{"num_hidden_layers": 10, "hidden_size": 160, "num_key_value_heads": 2, "norm": "rmsnorm", "norm_place": "pre", "rope_theta": 10000.0, "rope_fraction": 1.0, "qk_norm": false, "init_std_qkv": 0.031, "learning_rate": 0.00267, "beta2": 0.98, "final_lr_fraction": 0.0, "dataset": "wikipedia_en"}
MLP neurons of a small language model. Each row is named by its layer, matrix (gate and up: input weights) and neuron, and shows model dimensions 0-159. Each number is 128 + 24 x the weight over its row's rms, rounded and kept within 0 to 255. Numbers have three digits each. A neuron's up and down rows have the sign that makes its largest values positive.
Before each neuron's rows, "fires after" lists the tokens most often just before its 100 highest values on Wikipedia text that the model never trained on.

fires after: ",", " New", " United", "akh"
L3.gate379:101140122122158124128127116123094112102112163134097118140146154102141144123117134137103085117181120143138075149118116112095121125138143102103146131110164154113096140119112094127135148075135129161116079085109174131167119170116162140158158099165141147124131101107114151106128141115125145116101125139142142143132077122117153125124146141124155110102157115121050060134133115129152121153120127127107128124147147143158131145125144129159149089128157051147115106102131182072132125129110133
L3.up379:123127108154127082183109134137112084085105156131142176134135131153115164110055149126133148101153124114097075156117121114132087115110141123115106130128111137077131097107126116191155102121121109150114114154122188129138148115148127140136120125129120133155138102120103151152104106105093123153175124093133134096156095108152166123161110133107112107150117102125096114106129109131138166167128126106131096130114128142113119138179106094135088115136146115142164134123083156109159151121079117

fires after: " in", " the", " of", ","
L4.gate437:104155128164107146098139162105143121128129213115117110089160130076143143149112151112116112117177146097109111120118135140144136110101125153133102123105138118168120082088163171096153121168129151133166121122104167138119146105124079140133161121100123140114149123129122133134146129096103100097154117119116131108083093163099186153162170087140125149139139078114130131102109136127127093104119125093150113144112144128163100136184137099139120138128114107131144104126137108158169121137122144
L4.up437:140114128153138108099083138129117102112096137121159128144094117109158141123177106136112159124125116133130122159136150140133089156163111143117114163106102151120139132163081099142150121125138130196145137118089104108140092128112116109186120139151113126141133128148161141097124101113090127124154109103149125133151077105095139120129126099135133129110146138087153111123191099131113144108095135091092078137163078090152108176133112141125150177071095124135169103114127104125125115102129136

fires after: " was", " as", " is", " in", " were"
L3.gate124:132132104112078143107153117151136111164130145141114115139137181104166110138114118169137132067119109148129093136098158140158165092131102111126110125124148169127158111110119104159158149079119133155129140095126151117093139134120173141124130150125137143182138151107137099135195134125097142143120107128169158125097099122143124098142182106144144163098108125132081073125117111132120145113132086139058119104098113146107113160135121157102121139150072117139137124113131136124117136161131144
L3.up124:120127138109132085102123167112120126152148102138102107144072156069135142161138142118150127087071114116124135140137128151142116087175149120145118142156207099117157127141136126121140163182104118116148153142109108135145133139100109145140102168123130169160148137130142128132174128143089139129071118092136183111126079112143143133106126145145135132166156143132092144113102165126142118117154102160109143132124114128116159111093102156116135160100096116140086134108119124140146143170110148

fires after: "|", " September", " October", "\n", " June"
L4.gate222:128132122108102115184132124110135102124133154142154069124113134099131090144115116156163156145134140118118141128141100136135137180092081105115114157142144136117133128149163182135148127080141109174108160127126135117141129119136158123163110053106136098130115110117081067145141140128125154108130159145163123146158159129164130128095152135060117129120105103074140097091165148110136136115110107104124098094135120145166118131098162147138095147115122136157123121119152119122145159156107141
L4.up222:171102136100099097126139073139145139153092163145102120090089141115142116101146109125119143128150120179143122114144140088122139121101098141109124136123145121119129142122129139156195136117122123153153151103097139167168153120140114138193140112128105135156138097140124086112116132089132138163143119114144187134149122086113092142112118130150120117115146132124145132117118157103119155165132121078099085137172109115141132135103176147114131101139097104162085180097116139090123135138091171

fires after: " of", " al", " Al", " la"
L6.gate248:110148130143141125095085142124142096109093086073128112113129137085090118139151157127156107124134122094160076158147109111125088117113147167133144129078155126131133112159174145127152107154137141182105079115100111130102120097103158128136119062141112151147151122140138162126133156136099092132124104108126114150103103114126162126179128078132147135138112119109112116120129158104128143101128094122123085155088137158141110156163124118109063127174111121124129143115138087134137146150138125
L6.up248:149157151125120145144138152115127129127119094137107163118146108127125168126132102113139112154168163126109123126090172115119129114159164102120094148085121137113141131100142142114106121187179105131141136125122105121090154147131121170157137062102109136121156134123126129128115125129091174126171116098100097134147099157133125104167119108139108161139153113105108149118164176097127157135098119138112107138113090119110088174126133114134078092122148079096131112153113087158111087084110148

fires after: "-", " |", ";", "\n\n", " /", " Apps"
L6.gate372:127127112114138103149117145123169054143113158102129115114180106125119161135158127178111127113105149110164099104103134115123084178097098145116124108156132147108127112120111112113145096132124149136137119134117122116168111125140169115128143162153130122169120145159135124081097099127138123146158119086166175147140170125133137156125154115105115138134181108128097119148165105104114120138107074109157138091111127094169153134081134149100151135142137155123127111119171131113094100169171143
L6.up372:108103103139106173127140088160127084113137155111142176134178119149161141118134116148094145110092160164136137136141114141065125143130105131137175142173120135099146161145155143153180155130154116086128123112124159119156110114134163138137154137092122120172110154117143154198123156136105179144188120138133115109117120111124100133160133109137117129129089129114142115158116141117146151096134121146138145123122105128129150148117111156146129127130170154093085106133137125095082115181134105

fires after: " on", "\n", " On", "On", "\n\n", "|"
L6.gate68:137110123117106116127176130117176113104116121109128116132120130131108118123095105111139123134141157103156117140146090135123112159092100111130097067156169134182167098122143103120114124160085130086139135114101112134104116136133113134141169141091163120154130109117114104143139143157166096185093138097207178131168152138110119077142125116105082129091109116088124098125104149128097105084136113116101123128153157113161143131132121152155141147111118147163134089117153141128129133149115138
L6.up68:146130121127140130140122106158173106140098133111127114111134102130159151130119140128109128149158132132170123134164117132111154149118119155163129112108151151091149128128175093105143110112138135117141124136081111121118095069081189146104156174067103143127110110143165073134145088098119123139115158113089123135099126159138061119121127118105122151129101116123086113106153134140119112156096105143156089080081148129123100080133142132123146080129144130145115128144113119149158154135113167

fires after: " the", " The", "The"
L4.gate80:129121135133098121135102135164187154181119121119134123069165146113132104123133101155158150171135142157145125135118118095101120160119107088147104151132132098130128124119130121142105094144096145132112101171137120153106100172089147097137117140106130140115166106114147128123134136151122081126125127106132107169150144158183137122112148061095088161124148090135118145129154115107132139092164115081107153125065137136119137124127129137134129113114105074116152149163133077126122128173101113
L4.up80:132162112148135168138141146152122146159106128120126131150109063110176102097120126122139102143129171110107154151113175099070092112136135105118119162118173129142128078109096125154116122161089149150176089133134091139138069080101131156147151144117127145159125130145141159117110102120130121132133103132117102113165121170114146170162107091153139097154136124093152156128130117116150126148124131110114095135086148088129141178086158123109120112098133123122170109137124112126146111115109120

fires after: " =", " (", "-", "|", "=", "Early"
L6.gate113:084137138113130120099110132146148088119111141138141096138138117065147140122101115106122105137118089132158094143120121128087149134142090144175095109107133141133115113091166145122171122136114145132107153146154151151102103123122152128131139151089104136111147146144163130129140127123139136131097126086106154151097114119101127174135156139113090117137118109121198077101160114081063145154104110124120119091131139116105148143108129122121142120173143118200130107113131155136183086148100142
L6.up113:090130104096076131133134138106135142082144152107144177142156131140121114115113099104089183121130120141133099125106151134121132135129105148133146127161155171129121122135160124116162186157137128168208136118135086105121131131153146153136169111136111124114127140102133110151136115159106163135127139113131160155170121102149137121131137111119098157137120113126130097177109115149124149180151117069120130103078066115162125113118123100108148097112078141095144138127128145134123128106153174

fires after: ",", " United"
L4.gate177:081127124151152124121151139141159110085128135169139168098113143115093129140154124177147064139135123136111118141167110124075101151115112103131120129143139129079119131111157133131116140138149128120083103098128217145132140119130161122169131129182121144142172175112113171123141158136083150123126133129154115110150094101133145118127146097112133092134129136105082056106138093137159140172113138109127155135115141122153107170097111147126121132149114097155145137130144110111131130130129140
L4.up177:153166120118116122093142147097096133167124094092123156127110127098141178169145147136122115097144109118128092132133165124106112091106181137090114139119127122087111091084085153146110131101139120132138108140155152130128137085109140158168110127131137122127133101163117092153109141109102119115135117113121144074110125129113158093195129182108146140096156132117088119144117156124132132107181127092104102122130110115177131140116098131081156100135144137154129110102139123146139122095173169

fires after: "\n\n", "=", " ("
L4.gate307:059168104151126096089151124142115124120146120073128125135103133126152126107124090122171095192127130133150113103162139128096107123156122111114103078136110130150113090117104137132105103196068143128146113076138167148135102138106102112114160165118140148132126126159125127117152135155141092127118128122142193124126150149130128120081086114138171118144122118125093097146114160122104145148133125122120112115144122136120169167119137158113170147105104132137144142109170141145112150163147122
L4.up307:118110126140120115142155098124135144139173119090110082123130128124088110112103119107140110148129153138137142136133134139113127126150140135145131127177091157138106133152105127188094114184099132121137128129144146133155144158105127180135173143140081131135152141160101127138166158096169142113126135116148133135090145162092146111159081106083133122167151129105139101181123144147126171147094125105120137110140114122163135058141158147122117129128146163137162151119122104072161106084113153

fires after: "\n\n"
L6.gate178:121135129144151120164168134122129160144081142124109128084096143123125082140108160106170126138127088149171110073143087099099082130121129080134111111108177160160084137092109165146092095162131121130148123142146144155131105141124118130133110124142105140140146088132117141169140169160093062106135099128116172114112149131115134098130121132111161128138110120146117131133103165098128145118082109136074095132122160119095151162126157126124143096124117121135131160122124135143171102158126120
L6.up178:090168119151076105065167097126099145132130131131115142141128133101130079173170122140143142125101107073113132136122160110092123141132130149131130137158171147137115123153126124148130149105100130169111143087122118164132132141140131094139126082177115091140133140178120103129174141121106095087137151156138123072154127115086118146091091164088120089115135120168126139149104129121102123122106101112098126100112122156147147118147146150143129115142120128119136111105089134134147076093147104

fires after: "-", "|", " Running", " years"
L4.gate101:118140179081127101102138115122115106159103119129099131109148182088119143165140071142142138124128122126132172106145119162116151143135155084113181104105131170177135147137115132169155098092134156130154128070151134114110127116138149113178131134101144111176149113103127114114132148140106152159095102113151138123131100133134140161111136115118127141084153095126140127145172165131114157075111089126145149127134127149135177128117127159111144146170107131157123111145144143132091133148082152
L4.up101:101138082110152090090130156171125108082145130142124131127119080105132181089141118119100135132087118159161112149116097126079131146146118163170142093109123159120139097138095118128120135126145121075136102133118122142101117116123090087138125122139111141128142130116182117100069153122124100127119133122124127152110156131121133188116096162145080158110137183160107123171131151125111164138154108139135127122122171117114154131120141109095127145146145130115166119150124098131148110178157168

fires after: " the", " his", " mid", " The"
L3.gate91:132142099109131128134169116103121144159098140123131124106137198099132121176128112127159133176143172122133114112125110143141173117110144089113126124145142100119119109106180108134150130126106152098162114161119140169089108171153125130122120116137150140146133110111114141153152154130136118085112053148135131161135136106136141138125170088119129146146115107089131132135193107138115141124126169118147141149074166122133154155138183139113106130119098122140142110160124137111166080186148115
L3.up91:111101125141156118105152116134146102156148127134105155154113171098121123155138164080155139155146092099143080103114089131128139121124117125108137147085104126078137119124146117130105105116127142100104132199087118101079143117161121159141147100125105113122110131119124119142124072118117103113105130125153120140130136137120131153134123134114101178100099112062136155167193151143154155145119131166110144126129129106124131163135123127170111100134111096126147101152138177130125161149165185

fires after: "=", ".", "g", "raph", "\n"
L6.gate64:139098087169116077133140166144156142114084170134201125077099118152143160109135072125119126108177144140152148129160101172143137150128102166155114123094121137179088131148110106137129109145115138122141145105171137154136109149134087140137137120123114138121121124137120130099160133127157168116140117128150122143141110139119130124145144088127123116152132112141149161118117103140125114127090123158173163098156149114128145107150154184117128120101102139162169105117153148146163123071142161
L6.up64:099134104148118114141163156107161133110116162119144107128136152102135145168080130154102144100114152149112160151094139129097110140088108163151054138165145089112135105109154113137136132163125145139121159163105088163085142139129163144153102128156132127111100141153122133185113180147147153132137122142144129115154146139130131168145146137101162118131130107106128157112119149157134097129146145136121181152084112128136187147137169071129137102115128127141108135181123138118136126142176146

fires after: " |", ":"
L4.gate29:120157151153123133155107111141096097132117151104116146098137180096101149142120083115122130129088152109176123142125111137125171175123112106112089118130137156169098096118144066159138126097131134153153124118161183122102112137128152149152115154111158113143139128092152164130108141090142122125097148143120164121138120150140160127099153139093109139148128084120091114104128117128101135122114090121123116158087119132164125114093145128113127107136132145127219074137171121126106158129119108
L4.up29:085126158143140121136105162158068115139110126101113108107104121166126141153100128155118120128055135143164123164127086126147167124128113116127107133137086123177138149122128054146128137118148117124165154134157156144126138160168115120159109162130139117148132145095129122146130159121160148130129148124118144112157120168136146167124131080160098135089095173087091131129104108152151109132142109119142111152089118131118121080093107131126113157136146170111177105117154131134101134120149088

fires after: "  ", " |", " /"
L4.gate299:086126119126143092077100119146092128146150110114164148142127189126136158100135135160115153101118127109146112167124126098093131174143113078104158135137131119127108135134107157129134159122126131143119099114144135144137084121081148098170147128154158061134163113111146130117184140118105119113138109131169118148093087170133108119133124087083107100121132141091146103116118084123134131108100162156132143129118116134121087136082128133124139145111129138092146114163117098069106149101132096
L4.up299:119098134087185104118095098109098114110128131185129155139189090129080135133150147128130136130096090162116131163124108107154150123110150094125117145145123118146110167144136143170107134099120106102075144151116134097106137156175173160174142143164126126102163118109130164146098094133123111103115140120127119128116117156131139115181168094142141142160160143101121133148123111127086135106104139150095103146125121158122174145127115093107147154127119104132131110127149142094085168120107126

fires after: "-", "|", " Production", "Comm", " Total"
L4.gate6:111131159100144143119141104096131116131107140119117114136159158089125131146151088177145098125085111124135165120116099119138142184119100092165122107116109188174146142139130130153148132127134178123095105075096161113092179128132156134141104150141161123163131141121108112094110119131116102089116106096136189165146126163130124154122123087124113149087173121122132094144167159128117119134131118110148137144124160098090161125139123139105150121141130112149127107126152099130062146109120144
L4.up6:108113079130122118128136073116133130070122131102126082123115126122153122147152141134115140107147131145116088106144162158141105152178133185136178120113098148116164116155148087148163123122140147142111126118123163156084129115135174102133196099144129138175102130132164108090111141109147136131098132125124125106135160135139121124155112094163118125148134117137155133144177143125099121120113122148159145144098134173140127122123142147148140095165139085119152157098112116104169117084070114

fires after: " the", " The", "The"
L3.gate369:123126165128112134123123159146153130146099154119113086089159162084114109183151087107151130181141138085121126101127117164121102169143151060159106115147145152168087157099158141150131104175133125139144103147155123171111123115119133120116134117126142143140131117116148159122118135141131097111095105160140098108126133148146141151141139077134102093184120092099111115112142113092137102095139104126121136099122152112144118099117183142133161119141110090129119101109133119116116124178115085
L3.up369:121129185141130187128125115161127097123150158127121141177134090129162067107123132169136107147173122130107126155128131106118134118153133171115108122130161127154106090135118157139125110159099132134130112087169131150161087124138096117159139169144111102142138126140110146052128109177123124080150130163096148144108100135116108160080100119145109116150155109087168136134090093106143124147148101140117129110131091114122159122127089129120122108087159130143112099153142120124134146100140122

fires after: " a", " the", "–"
L3.gate170:094093101098096156111139159098134139111101097126159136097142149183082120140115125137144137122180103121137121138157109113152111090132117118133150116070160109149106136117126088127130129154122134109158104159128105167114087135109108128103135138078158151115118164136159097141132096146116137150120123164139158115138114128129147092136140152118109148104102118115106134157157122050132144104131140100085113155125141108151136118168096134077150078126128094108093143166106138146096120113173137
L3.up170:107114117136126126132160145118140128118079096133136130145111129131106145130098164123143127149204134120133106145153103124179117082169164169188129101161142163135077123144111109152117167155123097182133143114113144139136134099058115145150113165115133124125106136117156090129095090140107127150084117154113122147107107137112102144133126151135158169148118099106114124095143100156105151140123164100109110134150148105114139139133160106133145113159077090133098133123114170143120100146133127

fires after: " |", "N", "|"
L4.gate138:094137109115154164095086094147112109112150145127099149121146138100115135127124119158118125109124115052116127147090146145121101189149154141116169150135131122167114164125100125131128142117170130129113135131124104127101135114130122131166169123098155176111165143141100092115133142104134095143087103092161129111125100166142142114138150143153139136130143138099108134129151145110115118122154121164122115098084137155139138098113073120069188143156114145109135097112167163132077133122166118
L4.up138:111137135189140138147125180110105092102138129154115127121132137117126139137139129048170134113148119181120144137127123111116118100106095153083114145113150100069126117112118096146142136125103149169134095133108139131137143162126135172142178156147129081077141124139128116118138083105153124126100161116083141177139117127132164082144114146126095127146113116126105141100095134073131123130128122139111136152145136130140111131119124096133120078103164075116118130107123171095103132147101106

fires after: "|", "-", "\n", "fe", " —"
L3.gate251:126131140135143138145113076121139098164154129135126107175122147088110105145098123158118068114099122140125123154119106116128152150101130117110153138113170136151127132109201088169173114154120128103110142095110116128130135145113127146132116162106100065170131143177125121086160132137115140129105135116141169113095096122131139158098172150105114110131134089146129113141139151125105160106097087140132120098133139118119166135119146139087126111190132136162159114110190139138106114166130136
L3.up251:134084133109085121181098111101158132138112121114120067164112158122119138101112106132116100099124131128147106104114127126156146178109118085122119117138118109107117120144105089096152102179114133085131149132121118109145160105154116150125113123082110130109107120132113159089127132136160126158073146105120102142147133120118164129129125141104102173139108129115103122124131161150088125156162099124075119086163144114152147149148125116118132180155144110155201175114143127169114130139154128

fires after: " the", " a", " first", " this"
L3.gate66:110110119116108106142165131152126133126129163110121150139096165071143092177148122149103138148126122145130102150148136107100150106152128153114132152110165091116163141118132110124172112108128108152129146152125122138127090152102104108126146103133175153166126138164119153201169109095089107104157134137178121124076141076143106114137163101098114123145146132129122146126112160127093134126075139151095119129122141097101183151138095156132161127106087135108156120120139122107124094094130150
L3.up66:088145097119141120116065158142156153139151129126143103125127113143124154101109130152067106093141118106156115165142099098156109121122118119094117105102119084109168109141135128111189132161124123117136106141100133114121047106115135157146125097104107148129115151158130111120121144083125065143130099157133143145173119146143119116138109164169125143125079137149120157133123123113136123130145137110097065141154127131136100144138111117108097065137135099104121120138130140172115153101119101

fires after: " the"
L3.gate67:154152166152167162149097111101117135139130145101124088075171130139146127140129086117123155180112135144115138117155141142160102131151137075161087135099151096155112128131111142159132136141103150143141108155165163135123126153139156118112123087118119120112145138127169161078139127116139154091105090144126135102092121119144120111159125104159092106163138102141194170140135120120115103111100135166142126139124106130119118127116153191145129128128079131113109113168138135077148126084136113
L3.up67:107117135077126123114104113095096135155168134121092152109090168127163146177140141116104095113153136118151087129141158142147098138113192157128143132102105127127112119145150148119116116134136129128153094148100113118160117167158132140108148123141135083139108166095091150150095169137152133147086120112116104110111139156140095113164099051125105138106121097151153122145146166112104154177083096158137124095094150134129107133088141180104133105130142136120117112117152141139122151127139131

fires after: "=", "-"
L6.gate213:138120166089141117137121126126142158107126135098111094157130137111130075138139135136150102138147125121144132146085098138144194162059142132163120152108127160129157123123125135126163111198140144128111136113137120134109112123124159114125084127110191123167168125140120119108106169121116140086125109102175115127109140118134145130098133092104085156156144130081140127136129107117128130173127099180099155112118145125145161152138097146129146134188115160146120093096115130116125176129148152
L6.up213:147096092108081124162133161122179134132156135139194140084137135140116095092126111130093151105146169111110109177125141137152172135135147137148147082131152148113144097143130099153164134113118150082154127143173121154122105126126104126144120140135153105112158153153087087158157116151117126158143096126115116085139104074132156111124101150104129129163167121144121105125149101132132186176090150104131103098135106160115131126155103140132101164144084138146115125123130128115132113128143143

fires after: ".", ":"
L6.gate83:113141164148096130144129123157111124056113137135135064090151126086131154165144105155084140113112104165135151125151115163142122135112116155135082099155110128160125085152115124094133099161118157101162112122115176165108151146114095138121110138077139130144084154133127161138125130115107138177122100134111139120155125128166149184105164119092113132134159072139124146132121136122085129091147130122165159131138140103139150142140150139130141113115077120160129155094144117156133120146142140
L6.up83:099109069105131147105083154128130137108137083137136156139146096126105116148126136162147103143100119159148149128113120090095117099140119076121134145112122112133120115104105177124141123137124097161090156139107109109165139129132101134166098135172132186118127126128147160146145071146114106135129135155122172107126164117105147123131116119157177165157106137142137130156157155115125156127149146072120162146123126161146139153131098164136136083103121132123087105173116086168156137134088113

fires after: ",", ".", " an", " is", " a"
L3.gate120:115128081167149089115110127125161102130119182118170130124091152083119119157140160167135121146123141106126134121116118154097119095156113066126137113137140140172116133120117136100129136143101122113165107101161167112097089111106125120122098113148108119105153081135074176142169125128118136114153139151158134116106121150131135107088126096133168112105088077150142115134112100117119107126068148120148124129173154136122114132126173185117118141127083131134125139150172139093138135140126108
L3.up120:121144128109094109114111117125068155116132126165142180118117113095134129128132136147125094099158078197116171155151104119093148085134135170094097119134122123132143117143166093093138141103163129141122145092133169154108179149172160130132151188141125144127156135103125130167155126158070120145113106131130107098133074109128118119103101106103113090105152151135123105129110121117105135107111149123134137123075093126116138093096127154158113095111129154124114107130134136152114125107132133

fires after: "\n\n", "=", ",", " that", " a"
L6.gate274:143124143140134110127156167152143145113109169140164104131094143163106118128099080146098147137141121135135089131130075179102139151114090137146100099146132109107164088113134101130142123194089118117140142102108146157119111115093127106098130132121118097137163075126118144142144156135151142075126120132148138110145122149119174132121165122100138165166135110104118130111114134151167152100164087122110155110163153102126162129169110156123114076143121168149111154089110090151146130151120124
L6.up274:141124104172124154137119096122125105144161114145088141148166114160078125153159116101146174123126146106138118182120120137168125130111085153144112143103121128089135120145166105108137164144108135123103107082086110152138098147127158148145155153131139137127147102117123127120161126090121151069108082103159092117129105078162116101128130130110138125139153129102150135099138104149119135144109148072111127134172132144167150136144145120141107124115149124100109175129120092125099099163093067

fires after: " of", "|", " in", ",", "-"
L4.gate362:124176119154162116105102147097129117098127128140092124112150154116149164119116095084168109135120123102134108138082120153121170142107147152131122106094132145136126142146099190133123109098107168179146134106110137102146146136118118179171129142186138120148139137151170147107122160095138102123122124121131188149087114133093110132131123109145121135127180101107131126131102169111090128129135054103139137134122135100123143111144101126118106125174090142165150098108155105102106139116106117
L4.up362:081140144154139130131156131079122119090100144098144142163117098122105151133146156094125135109104134116114135176141083127148172150111109106170148106155101145129082121102091129180139136117107151135089140159132130125155135112141116128151137124132110129123150091173100129120100092136113137145125140115139153116133132142145126117162148125135128158119145137122110128159134121103126118126136099140129099093068139164110133163228165089142120049120129119173140162132105123130146106131128141

fires after: ".", " that", ",", " and"
L6.gate184:114125115145137086110165128169148106118136149138145118123165120129098100116099116124128156134133137127158106160126124142135115152111102129100123095108162135155115112122142132157160111175116127102124129124079164205121112164105127120123091067105183105068142095151089169117123130141124086096141110176131169133144109092104135116100126099130148157154118149112110124091126126144131115102128099164104143083149132122090142112143100121144139103129100130159111147115115112129141143197123121
L6.up184:111110178165154133154127150129167147135157166133136154071124141081191115120151143129117128095117140141087136115116115127140101127156134123108120136126145155154097149117165152081113097100094133133136134094157183134093154126099122104091092162084115109156153135129112167098197135138160140155064123104129122134145115139172133140137133127118120089122101149128108129110102193126156120126139137153126129145113113163088120119110105136154134117109121126144129143105147096131137147113145150

fires after: "-", "|", " (", " |", "[", " "
L3.gate428:142128147119118107150122096114151131114104134113171112121114135103115097145146083139160105169082145107149155070106147141105180125096074111144109104172117145138178138106154116122155132148117142121107152130142138101092140175145139161109136152126150126180143148075098127141119167124122143134141107087156157175140118135145138137127133126110127143114179132147118139119103129139126140098122091091112117168093164122138156122137143168103147131130108130176097109117163127130116158127189147
L3.up428:145107105122132152115139135130124144120164111104127094102098094145116140158118106126129090151120153112105141073131158172093136087135178155137100121153130137143126130139106093145107092133080150143097147120110140098148150133160183127141109124137140137143133142135141119134125152171109157121073126135124141125155141113178066153136123069170143092126132113119171110163123141127124159109106081130094113114129112137115132172096113177105110161103119172143130124151138122102112189132124125

fires after: " |", ":", "\n\n", " /", "N"
L4.gate388:135133095124131130101088118115126057167138135124118133150193149094108145160141123108170134117127136095101080145104148117127153144094151088106144108132107149188129143131128100144129110118130124134103133132121137134089124138149138147168130167116167092133151115077111129169122110130105082148126122153138130120159113135132137111164154140143107126132199115095111108111143123149108141065118122125099108122122132172126131125110127171098183138149132142151153093128144140085078115120131110
L4.up388:120088134123123147103118117137129089116135099085150125140167131138111156183134088115147128087142135087129112106109116123135153151127095092079167115136151128160168158122129125137132108111130121132107139106133164121068154136154158161152164144122144097122148127130115119140113105167147126169133123160144124118133128165097142083172137118141115153113116126103130137143103176163132154081106126128139101132157133154125084149115104192111161172107146174156165089110132144101146123094115120

fires after: "\n", "|", ".", "=", "\""
L3.gate217:147110137136133127144117165093129112105136109114148102155128109099096091145116101137103156166127134157095160092115120144115145121077142083117112116136149145149080152105118141133133109146156127107099120132143119119122052130121122104143076154127142143141138128126087140094153147182095144149140132128149186139125121136128127159092154151121143136092173111143100137103126126132071094109166132120125190119137108118099168099108135153139144126162083150149122140123171114120083091144120129
L3.up217:112152115100104134149108121108161130163117177153145124100133134146128141120125127128140129166140126125107129113112112105144083131078112143144097133115100107120134079135088155132119143146151133132145174195065092116088066099101141123152114114131134145101156097165128119125149118163118121145136121110104153127160169103095130141096132117117131171200134108119123140138121059147137118116138121107139125167155113130121157097186152145134112105131140124161155115152092115140135105144128152

fires after: ".", "="
L4.gate188:106163165123107121170135133136151104098092155118115145124160126110099166187161148123148093153145116141130177111129108106104160120106171112104113121109147151121127137137143115104175118127109139144126117130095116160121126138101151116120115121136125149122106110152095173128182165137133084126117128122163146135137133122135178121123134154113132142143144091135089115108157127119121077122161102094120155070111175076128144173171149115132101134145122068120158105149127127159102136168126099
L4.up188:128138105105059109119131149110090117121086143123171126146141136129143112112123101134120126148133117150130118125097128063125106150154111147106127150102099154074196130149080090081151138134126122190167130152128110135136121110122102148140110119127101118131127135135181136166148147141115079134128115124161159100106166083112148142130102140122116140118139080133141120101145116147119139156118095091104118100125089119121115119169127128148123096104148087111170137181102115130129117090144146

fires after: "\n\n", "  ", " Production", "-", "|", "\n "
L4.gate33:156165131102083145133119142144134144106131124102110099138147122115136140126135100133137154128142172111119174120112110110141094163135138050108111103161180131212171108137153142154128087135144111148101112075135148093123141138161106151122114131125188101130108111114123128120092154155099116141120102145131154124132124146163129101144148121096105164137171137122166116130168162118123119064141108137085113148089121110147140105129144133085141129126112130154139119106130126103095134106117113
L4.up33:109079103130094106055103112101101092141142127145148146136121109123143135154116100113126105120118140142115157088096115138116115126139138124154096079147123139149111129094150118095084176137125125093092134131194096110149084129072146121128137140121133122125088135126158111175098158083155156134168143130132155121126130133144145106096147116144153114130130106155150137176114121146151129153115136110118129085145175129120127128087154158119138115168148183148123152128120167113123118127081147

fires after: " the", "–", " The"
L3.gate0:119103145142114132107119119136122103150103163120119154079139138134152127127144153090122139167143136090160104094156104109118060101117117081139136068123151137127099123069143128140154122182093123090130131139101126161086092102119106141127101128110174118142131099102104118153169109100156104116111115153135143145110123147117108091123126105098101171165111100093093117087124108095087127141105126127135114117150164111115117124134138136111131133125097096142128124114162179094119122155112086
L3.up0:153172084138077149136157123113146141150121133158121154088185109108089127173126121133109140160159133108143156079151144120119110066128088148129110122146112124092094104103144097116122175124104149113199151180128130141125137096119121134122095118105125120108135124152100103166160125124132138098107124127127088156147113149140094131123145148086099131144086093107151132107132108089116149133129138118133129091163169129086127126135124147129118092118115131124144096128108075136103134093104125

fires after: "|", " |", "-", "\n", " Chart"
L4.gate377:139151150110103140090132081113153102079096172116112090126137137146126137111110097132157064175139148107117138098118095147117174137115086099122159154094151150119136116130181145109158093120122162110103109109144133125084125117114157159138104100142147102148151140137117109107116128126114132141136096153086128155149113141141176121150130115138091130135159124133132126066161098172103108133136106125126159135135108155112147119141186126112143103139135112185137087106130111124136151102090148
L4.up377:133113141103049176126142103103143139123090145140120125154100118123140132120116111124128154095107086119146129130126162128173143131096189131151126119144134136157159116150136060146076113172142144127151126124129153115104203103111139112112143147098150137179108132122167146112130111112153151189144141117118150124129095177130170099147120151114154187147126169118123141095132147166107144116116127134135127125141099145103155102140096117100155133132095155111113123129129111120141108133137120

fires after: " was", " is", " did", " |", " a", " the"
L3.gate32:147110125074162130110128120122122111140108138124141130148115160096102106163103129152142128113105093113117091132132076114127157171095123088134155081112128113147153130143158075144126118116144123106157120130154143163126110142107150112117120155098141147146123155124103115150182131120098120127145113094146165133145117112118154110123178142095135109117141150098061117125106155097097129110126081139102117142142127140121173129147104181080159165121097147090107088119153138149071124152151154
L3.up32:124158135120158128125103182094121120121113118122136142139090152097086127096112111130189092132159099182122125102087089111129146172108124101155131054132084107139158120125131130109088146119143121158130104101130180075143117107128121127127112150149146133133150096146162131116100111158149124137092127110104144153145148131153159104106147156132124147186138163117107111130111113139140128148151129112128104136182105101107162178175096118137110134160116112134124143129155121136136158142160125